Weights of a small transformer language model: 879M tokens.
MLP neurons of a small language model. Each row is named by its layer, matrix (up: input weights; down: output weights) and neuron, and shows model dimensions 128-255. Each number is 128 + 32 x the weight over its row's rms, rounded and kept within 0 to 255.
A block is one neuron, or neurons of one layer that tend to fire together. Before each block is what it responds to, as a language model described it from the Wikipedia text at the highest values.

Responds to: Line breaks ending wiki-table rows after a closing pipe, plus prose commas and paragraph breaks before a new clause (poem',' mirroring; however',').
L5.up86 [144 109  50 156 144 114  62  80 136 111 155 152 108 131 108  99  81 141 161 137 129  94 127 111 154 163 128 120 157 136 101 128 112 126 138 105 129 117 129  99 147  99 121 216  86  85 128  55 135 133 153 102 142 146 141 119  32  63 149 166 100 118 148 149 159 105 122 177 117  89 137  93 142 123 150 122 166 105 107 111 118 141 130 174 125 114 110 170 110  99  83 124  56 119 213  91  85 108 144 127 121 139  77 198  92 107 143 100  96 135 167 152 136 107  38 126 127 153 114 174 119 120 148 156 187  88 111 112]
L5.down86 [121 115 115  86 150 160 136 158 177  92 125 102  63 136  30 122  96 125 158  88  91 132 126 183 130 112  89  99  92 140 117 104 103 129 183 154 155  80 125 149 149 221 185 130 172 109 195 123 114 116 125 161 144 120 120 176  96 127 111  48 136 121  87 127  99 128 110 162 183 157  95  49 133 131 121 128 134 133 113  95 140 138  97 184  69 106 105 121 129 150 155 116  99 115 116 141 137 113 137 142 177 103 100 200 156 133 191 108 105 147 113 197 102 122  54  85  94 104 100  99 137 125  90 145 126 125  63 104]
L5.up704 [ 64  75 100 148 102  70 138 144 129 140 121  66 128 148 152 154 112 152 147 154 163 121 169 130 142 131 119 148 122 105  93 108 109 161 133 101 147 104 117 138 136 136 119 180 146 119 175 101  78 104 184 125 104 159 131 149  69 151 164 129 165 118 111 226 112 143 107 118 152 177  89 138 126  80 119  87 170 154  78 102 154  91 133  77  88 105  88  87 110 119 124 134  69 168 120 155 158 133 129 128  71 104 141 156 123 179 141 123  98 143 129  95 162  96 203 130 129 135 151 102 156 147  90  74  81 155 129  92]
L5.down704 [110  82 153 122 158 160  85 125  74 139  81 155 142  93 206 190  79 103 204  95 131 137  76 143 161 112  87 131 150 161 152 150 140 167  81 147 129 143  91 183  65 120 153 120 166 113 150 153 133 133 151 155 151 101 120 130  73 172 171  69 168 121 136 138 111 125 132 103 202 105 126 138 161 104 135 157 124 149 106  94 135 146  44 123 105 142  96 129  82 124  89  96 160 135 151 135 102 133 143 114 147 138 141 124  86 149 196 106  84 119 141 112 133 138 144 125  87 114 138 151 139 127 105 149 103 183 123 117]
L5.up1238 [167  91 111 151  61 117 173 136 142 141 133 146 109 123 117  64 150 101 119 135 157  99 120 126 120 176 155 104 158 104 112  67  59 142 142 150 104  88 101 145  94 141 159 102 116 134 105  63 105 175 130 145 107 151 144 189 121 130 139 128 107 127 125 171 101 168 149  99 141 211 122 111  92 145 128 120 203  45 141 137  99 159  82 146 134 114 179  96 146  80 211 135 104 182 159 119 161  67 158 121 134 153 137 223 137 189 132 159 135 103 183 104 190 113 135 114 103 154 119 121 136  73 118 122 131 142 134 153]
L5.down1238 [101  73 144 144 145 160  88 157 168 160  81 135 103 133 136 138 123 102  91 116 111 146 118 142 125 118 105  86  92 185 164 111 167 136 158  92 125 113 152 104 112 122 144 147 175  67 167  95 111 128 120  83 157 135 100 190 124 142  85 166 112 105 125  68 164  78 142 123 185  93 167 189 110 126 150 130 128 147 134  49  96 169 114 123 145  72 124 105 149 100  50 158 110 145 163 174  86 166 160 153 139 174 121 123 143 125 123 103 125 141 127 192 147 172 110  92  79 116 120  56 114 126 190  88 110 192 125 142]
L5.up1781 [171 128 135 160 125 117 110 155 134 147 142 211 144 132 149 138 117 167 125 134 167 178 154 122 135  94  58 151 134 123 190 108 142 145 184 145  92 108 119  83  87 103 168 168 134 169 112 157 127 147 116 129 121 122 114 101 104 100 113 105 107 151 137 180  92 152 138 105 196 106  88 146 127 155  86 126 123 118 170  59 188 155 145 136 149 145 197 120 106 151 128 103 200 129  99  19 129  94 121 119  55  98 128 105 139 148 174  99 138 138 118 130 137 202 139 115 147  91  67 115 121 145 134 152 187  86 161 107]
L5.down1781 [110 137  98 173 141 165 139 115 155 122 110 117 119 142  80  67 103 147 123 105 104 178 175 138 143 142 171 127 131  98 131 117 182 148  78 161 153 111 108 126 140 154  77 114 160 101  84 116 183 127 147 141 119 142 135 137 176 125 172 144 145 110 106  97 138 116 113 132 105 143 131  99 113 115 143  79 131  95 114  83 138 170 142 150 115 102 131 139 109 134 135  82 151 105 188 119 119 171  83 183 141 146 134 124 102 118  93 168 134 199 128 140 112 117 125 171 209 125 182 124 176 122 150 167 139 144  98 187]

Responds to: Tokens that introduce or continue a geographic location chain, such as the comma after a town name before its state, in/located in, County, -ern.
L5.up226 [100 117 144 155 106 140 111 170 126 166 140  93 123  89  79 109  94  91  96 113 133 121  74  80 141 154 153 122  64 115 129 143 139 147 161 105 163  69 148 159  80 143 156 185 164  86 105 156 127 139 122 140 109  85  98 121 144 184 132 128  74 106 122 113 114 126 151 112  97 175 128 103 104 111 143 106 191 169 123 123 127 102 179 176 195 116 122  76 117 102 132 120  74  51  55 114  46 118 108 139 124  93 140 104 168 134  35 167  98 144 102  90  87 156 106 126 149 182 135 100  79 111 113 114  99 108 132 155]
L5.down226 [183 112 119 144 111 174 128 154 110 139 153 105 103 113 126 131  90 117  62  74  71  83  62 166 236  94 131 152 103 120 185 152  64 183 152 130 165 141 159 142  92 120 128 163 177 100  89 134 175  99 120  95 122 159 151 140 148 184 127  97 126 123  99 154 118 113 140 147 128 159 132  88  93  82 126 135 222 135  88  94 175 151 131 112 129  70 152 134 143 105  86 128  98  92  99 129  76 148 147 161 171 169 138  68 121 125 105 137 133 175 140  69 149 120  89 146 176 170 117 122 121 160  78 156 109 148 152 147]
L5.up1161 [133 130 159 152 161 107  64 148 163 139 161  65 161 121 104  99 123 118 168 135 137  95  67 187 152 163 135 153 136 132 132 203 125  81  76 120 131  60 210 140 124 117 138 154 111 142 160 190 172 134  93  85 123 146 121  94  73 174 115 151 142  82  99 187 130  97 155 148 156 165 149 114  78 126  32 109 126 129  88 102  89 152 146 164 103 156 144 103  75 132 101 102  85 117  81 138 116  96 117 133  95  83 157  76  89 151 140 187 145 181 104 129  99 146 106 132 126 124 177 132 131 138 146 139  96 149 169 152]
L5.down1161 [114 140 136 104 134  97 124 183 114 160 157 147 130 103 169 136 120 111 148  94  78 160  97 155 150 143 111  80 155  71  94 120 121 133 168 125 136 117 119 110 104  89 155 142 108 120 201 161 133 164 113 137 163 146 127 108 124 200 152  98 123 159 171 155 181 172 111  61 113 164 130 137 105  71 138 139 174 131 120  96 104  88  99  99  38 124  84 155  69 197 130 116  85 123 130  72  87 151 135 127 131 136  75  81 114 107 110  87 145 127 111  93 138 112 144 105 135 138  79 136 172 167  96 134 110 163 122 218]
L5.up1332 [146 108  77 160 148 116 114 131  84  99 138  77  82  90  66 105 122 174 132  87 127 101 132 124 150 118 171  92 133 122 105 150 102 165 120 151 120  72 142 122  69 137 156 173 146  96  46 130  91 135 134 107 177 136 132 112 141  86 130 122 127  91 130 132 125 117 175 126 141 106 130  92 147 117 128 169 193 165 136 128 212 142 138 152 135 125 115  83 120 133 111 117 130 171 146 195  52 177 102 140 131  97 104  89 113 164  16 147 140 125 119  77 121 163 133 161 152 178 179  97 171 114 139 141  98 160 161 178]
L5.down1332 [127 104 172 109 135 123 182 120  98 114 140 175 141 154 202 131 131  84 151 147  87 148 129 107 121 101 113 154 134 178 148 110 140 101  84 116 145 128 145  90 132 156 119  82 136 192 134 121 134 137 156 185 118 122 119 134  57 168 143 194 103 121 119 169 139 101  69 138 135 117 110 234 145 120 106  38  64  86 137  97  59 147 209 106 131 152 137 134 147 147 104 113 136  98 143  82 213 134 145 123 194 147 102 147 158 148 223 118  67 132  99 122 128  94 105 124 145  65  62 117 115 134 130 101 143 142 130  78]
L5.up1484 [154 144 120 130 102 124 108 149 111  97 106  97  88 126 104 104  88 124 106  96 143 126  95  83 127 110 168 113  92 170  85 136 148 165 134 109 125 114 150 118 123 139 142 129 124 140 128 165  57 156 126 109 182  82 163 111 156 115 144 139 127 111 121 137 101  85 209 135 104 156 170  80 170 152 186 128 153 159 104 214  72 120  96 161 165 106  86 111 135 154 128  83 140 157 158 128 144 148 144  75  94  98 137 116 172 112   0 188 163 167  99 140 166 165 137 142 117 118 186 151  96 146 104 133 112  98 135 140]
L5.down1484 [125 100 160 129 165 108 199 139 156 187  95 139 131 169 182 168 124 146 161  99 149 128 111 152 153 126 105  68 122  99 125 117 117  99 129 139  71 134  96 135 145 117 144  93 120  89 178 102 126 130 112 168  70 124 127 177 109  85 147  94  75 156 130 154 168 173  48 110 122 112 175 156  55  68 105  65 119 126 132  71 132  87 162 150 103 165 108 143 101 147 117  98  72  88 113 103 146  96 136 125 145 147  84 126  96  97 218  42 112  87 140  64  86 120  92 107 130 145 112 165 152 106 128 166 173 138 140 132]

Responds to: Commas after a complete main clause that introduce a trailing phrase or appositive, e.g. "contract, having", "1980s, when", "Amarillo, Texas".
L3.up655 [112  76 128 129  54 127 142 168  50  72 150 117 133 102  88 125 122 128 137 137  90 111 157  90 128  84 183  72  56 141  83 112 169 146 128  84 159 129 108  91 141 171  89 109 151 143 125 115 149 159 148 151 141 180  91 105 134 101 135 162  60  92 121 140 164 103 110 129 179  99  90  86 127  84 150 104 153 160 102 167 101 136 102 146 144 171 121 112 164 128 148 165 208 166 150  78 114 110 119 105 143 166  93  59 148 158 159  76 125 147 127 122 145 153 108  37 150 115 120 157 179 116 106  78 145 125 130  86]
L3.down655 [ 75 165 118  86  73 171  92 144  74 153 126 149 168 100 131  83 146 139 109 184 175 157 109 124 155  64 175 126 177 108 111 130 110 102 117 100 160 118 124 150 148 101  58  70  86  98 151 179 100 105  78 128 118  93 156 154 119 137 176 150 153 121 177 125 175 137  86  96 237 139 117 120 144  84 124 127 100 163 124 163 168 170 153  91 154 213 166  53 111 135  76 128 105 145 120  92 136  99 153 134  86  20 189 128 162  99 179 141 153 110 167 133 100 166  98 121 110 165 115 148 131  87 147 127 114 155 137 101]
L3.up1010 [137  90 139 122  72 128 116 136 152 101 133  86 117 143 117  96  82 116 120 132 127 135 176 157  81  93 175 139 111 148  85 144 164 131 112 115 168 136 169 113 112 136  75 124 128 134 136 181 151 126 166 131 165  97   9  65 166 144  95  81  94 127 113 131 142  76 132 126 117 145 189 168 192 145 140  63 168 128 154 188 125 177 147 194 123 106 138 120 112  67 143 109 145 130 155  90 113 138 122 137 132 119 167  93 117 145 157 141 121 133 125 204  75 140 134  85 109 150  98 161  83 102  90 144 110  96  79 111]
L3.down1010 [140 144 120 109 147 117 113 214 110 140 135  86 158 147  92  86 203 111 105 149 156  94 120 133 126 138  82 111 141 135 124 135 177 104 147  98 124  85 147 166 187 155  81 151 139 158  84  95 112 120 105 165 159 149 151 135 134  57 111 132 117 142 159 143 136  94  87 171 182 137 131 107  91 115 140 157 105 153 135 115 117  80 118  76  62 180 106 162  96 173 121 140 109 113 139 146  75 140 122 129 136 109 119 112 111 109 176 207 126 152  88  79 126 180 144 156 129 124 141 172 111  85 112 191 169  45 140 113]
L3.up1571 [110  96  90 125  89 118 166 148  92 134  87 119 133 118 131  71 170 147 170  71 100 160 165  74 109 134 183  93 153 138  97 130 165 115  70 148 130 140 108 106 110  89 138  87 121  79  88 116 136  69 177 179 186 118 103  92  68 127  58 160 146  92 133 112 115 135 112 171 107 144 121 146 184 139 118 152 175 136 130 149 106 150 126 139 114 108 164 150 107 113  87  91 141 111 132 110  85 108 247 146 144 138 163  79 122 141 158  94  75 143 106 112 117 125 188 149 110 149 121 137 117  97 121 150  89 103  90 151]
L3.down1571 [114 184 132  80 114 107 156 175 135 179 129 146 105 131 127  68 142  97 106 130 181  90 138 118 124  79 158  83 135 180 142 147 128 122  65 159 146 144  58 124 133 131 115 207 114 110 137 104 117 149 175 202  46 124  82 186 140  94 107  83  69 145 164 174 162  84 128  88 146 142 104 108 152 126 122 130  93 143 119 141 148 149  82 110 101 123 159 132  83 178 152 124 171 175 125  67 127 139  81  92 116  73 111 126 163 114 196 187 126 130 109 114  85 161 167 142 125 130  65 172 144  95 135 131  99  93 161 147]
L3.up1615 [164 165 125 129 133 152 142 108 117 118 130 116 149  82 159  64 139 133 179 136 111 141 223 110 108 189 190 104 121  73  79 160 177 165  92 169 121 157 138 131 108 146  44 155  72 109  73 156 154 128 166 169 193 120 121 151 126  87 170 153  91 154 145 108 125 124 141 169 139 128 171 128 155 142 152  83 103 130 124 173 168 189 125 127 170 112 120 177 121 133 111 229 160 133  93 168 133 102 107 143 154 112 124  97 120 199 144 139  91  91 139 133 166 143 153 111 127 162 113 143 161 109 107 124 125 109 114 119]
L3.down1615 [162 186 169 155 133 155 144 141  99 152 111 102 112 159 141  64 145 127 113 164 149 154 167  91 154  99 152  92 157 157 137 155 180 133 124 137 131 127 145 112  42 139  44 130 147 139 153 131 109 164 126 150 105 106  99 112 105 138 161 127 129 155 153  47 121 115 100 209 163 119 163 117 125 100 129 120  99 144 125 144 197  97 164 115  91 145 133 137 103 110 127 144 135  70  64 121 134 158 103 135 133 127 138  98 126 116 184  96  91 143  94 144 116 170 111 174 178 141 152 136 160  98 119 112 114 190 143  74]

Responds to: Word-final pieces fused with a comma (teachers, songs, Quo) that open a list or clause, plus mid-word fragments such as h in Ghana and ab in tabled.
L6.up885 [169 100  71  92 124 168 134 157 117  58  98 169 175 105 163 133 129 132 158 123  98  80 136 133 194 127 167 126 102 114 145 211 102 129 126 127 103  98 107 115 110 180  77 148  64 174 176 139 156 169  68 186 214 134 132 143 133 109 189  86 128 122 125 208 181 125 159 137 138 177 135 109 156 131 121 109  99 140 132 123 115 136 117 134 144 101 108 134 152 102 139 152 139 168 149 159 134  75  99 161 157 130 142  69  76 114 174 150 138 149 103  92  94 148 113 130 144 125 123 132 119 101 139 152 127 148 175 110]
L6.down885 [143 132  92 145 195 126 108  86 144 114 165 147 139 139  86  65 152 175 126 151 149  89 103 120  98 182 160 120 121 122 123 123 111 103  99 129 103 112 160 160 122  87 138  94 129 130 129 136  56 155 126 162 118 155 111  87 136 122  67 141 162 131 159 135 170 120  85 113  99 124 158  89 161  84 125 107 141 101  92 162 158 148 108 130 116 114 179 134 106 107  64 102  92 137 140  68 114 109 152 117  64 131  67 158 130 109 147  94 169  54 133 148 118  98 103 134  75 137 193 160 212 148 132 108  83 149 140 155]

Responds to: Words locating a place relative to another in geographic descriptions: along, north of, to the south of, situated, town, coordinate °N markers.
L3.up116 [102 122 111 147 127  95 108  91 124 113 135 130 154  96 139  87 115 119 150 119 118 149 169 148 146 115 107 174 166 179 125 164 135 197 126  96 171 109  91 127 104 126 131 129 111  86  74 138 146 127  94 128 107 193  84 135 125 132 161 140 163 128 179 123 159 162 165  55  82 101 106 126  91 146 146  94 179 175  88 121 151 104 128 149 125 156 183 108 110 133 143 163 166 190  72 106 135 124  81  99  44  91 178 118 112 189 120 138 122 129 156 170 121 120  86 151  98 212 177 136 111 109 134 143 145  85  84 121]
L3.down116 [146  82 147  87 130  83 122 127 169  75 139 126 145 174 140 162 114 106 159  88 123 106  98 140  97 177 160  64 113 168 129  55  88  98  94 170 121 154 179 134  81 103 132 202 157 110  93  80 113  99  69 144  92 135 126 158 135  95  90 127 181 170 149  65 103 127  83 134 127 159  94  90 111 122 169 164 171 126  86  75 136  99 101 164 138 138 155 139 109 117 152 112  96 119 104 153 140 185 139 165 175 104  37 202 137  98  91 161 138 109 123  71  96 105  46 124 117 161 165 163  68 124 141 179 130 155 101 177]
L3.up795 [105 114 127 133 133  91  99 126 158 154 121 116 103 143 120  91 122 113 193  88 114 149 101 168 145 124 124 164 110 135 142 170 186 159 135 169 196  88 112 157  35 101 114 137 100  95 104 144 126 178 156 138  63 178  69 148 124 112 149 153 153 181 166  88 164 104 147 157  92  98 127  95  92 117 116 125 146 123 105 122 155 125 114 220 137 114 156  92  84 175 131 133  80 142  64 145 141 151 139  63 125 120 134 168 112 129 112 156 112 149 127 119  88 106  99 110 104 161 172 136 131 128  78 161  78 100 129 129]
L3.down795 [ 97  91  90 139 132 112 164 158 135 140 132 121 165 138 100 148 157 117  98 129 115 165  97 119 170 202  85 108 137 204 117 137 105 183 106 120 166 102 160 150  75  77 128 123 174 133 100 108 152  13 115 207  65 128 160 115 141 154 124 123 178 106 154 153 134 156 181  97 143 114 160 118 132  91 107 160 108 104 122 109 145 117 144 184 166 153 118 136 149 157 103 129 187  77 153 154 126 152 125 203 130 142 115 209 114 112 133 169 140 115 128 118  84 131 146 145 149 205 136 157  82 176 133 111 136 106 180 174]
L3.up1305 [ 98 129 161 147 123 114  71 139 140 144 140 109 197 131  93  75 102  88 174 119 127 150  55 111 161 171 174 156 157 171 101 139 130 215 187 155 144  80 151 161  99  89 136 110 128 113  67 179 120 140 101 125  69 130 108 131 146 171 182  95 145 104 165 108 157 171 180 125  80 125 156 100  83 144 174 136 143 138 142 122 148 114 122 142 121 110 137 162  72 115 185 154  96 141 137 105 124 131 130 125 122 112 116  68 135 123  72 142 131 133 116 135 135 122 143 145 156 183 144 130 103 171 135 128 139  52 124 184]
L3.down1305 [ 67 152 117 132  73  97 141 165 153 107 129  84  91 110  80 159  84 110  95  68 149  92  77 118 204 108 120 118 150 123 118 125  84  91 132  95 186 144 118 141  69 145 130  81 133 136 145  87 126 194 103 158 121  78 126 147 129 107 129 131 133  94 103 113 129 122 111 174 151 131  88  79 126 137 110 115 194 113 132 127 149 168  85 133 115 135  98 104  99 158 110  84 120  82 115 161 118 146 188  88 144 173  89 147  99 102 214 137 174  93 132 123 114 116  83 123  82 128 105 136 148 127 115  88 118 152 120 150]
L3.up1575 [121 157 164 127  74 114  50 124 133 123 131  88 147 113 109 111 102 161 115 126 128 157  62 169 135 165 141 149 156 162 130 138 162 179 161 130 118  99  99 183  99 153 121 151 112  88  69 129 138 162 106  92 111 158 104 148  96 115  85  95 205 112 214 136 141 151 141 118 107 133 114 103 123 164 142 115 164  79  63 167 163  53 138 165 188  90 184 101 120 119 110 131  89 189  49 129 197 127 127 133 178  98 154 126 115 118  57 144 182 136 205 177 166 144  88 145 107 145  91 152 105 107 148 159 145  64  85 144]
L3.down1575 [186  90  98 149 160 104 143 109 140 133 130 106 102  72 120 119 128  94 147 139  43  77  96 111 159 122 103 130 158 108 137 148 161 122 131 130 131 117 178 110  64  89 124 159 120 105 159  68 132 119  74 169  94 160 170 197 101 198 120 114 112  93 108 155 107 179 128 131 142 141  95 138 150 148  86 142 129 129 107 121 181 143 173 120 114 189 157 151 109 163 120 136 155 128  86 149 125 170 115  94  89 184 135 111  98 183 171 104 157 128 136  96 111 127 119  41 100 194 117 145 132 132 103 156 107 160 144 149]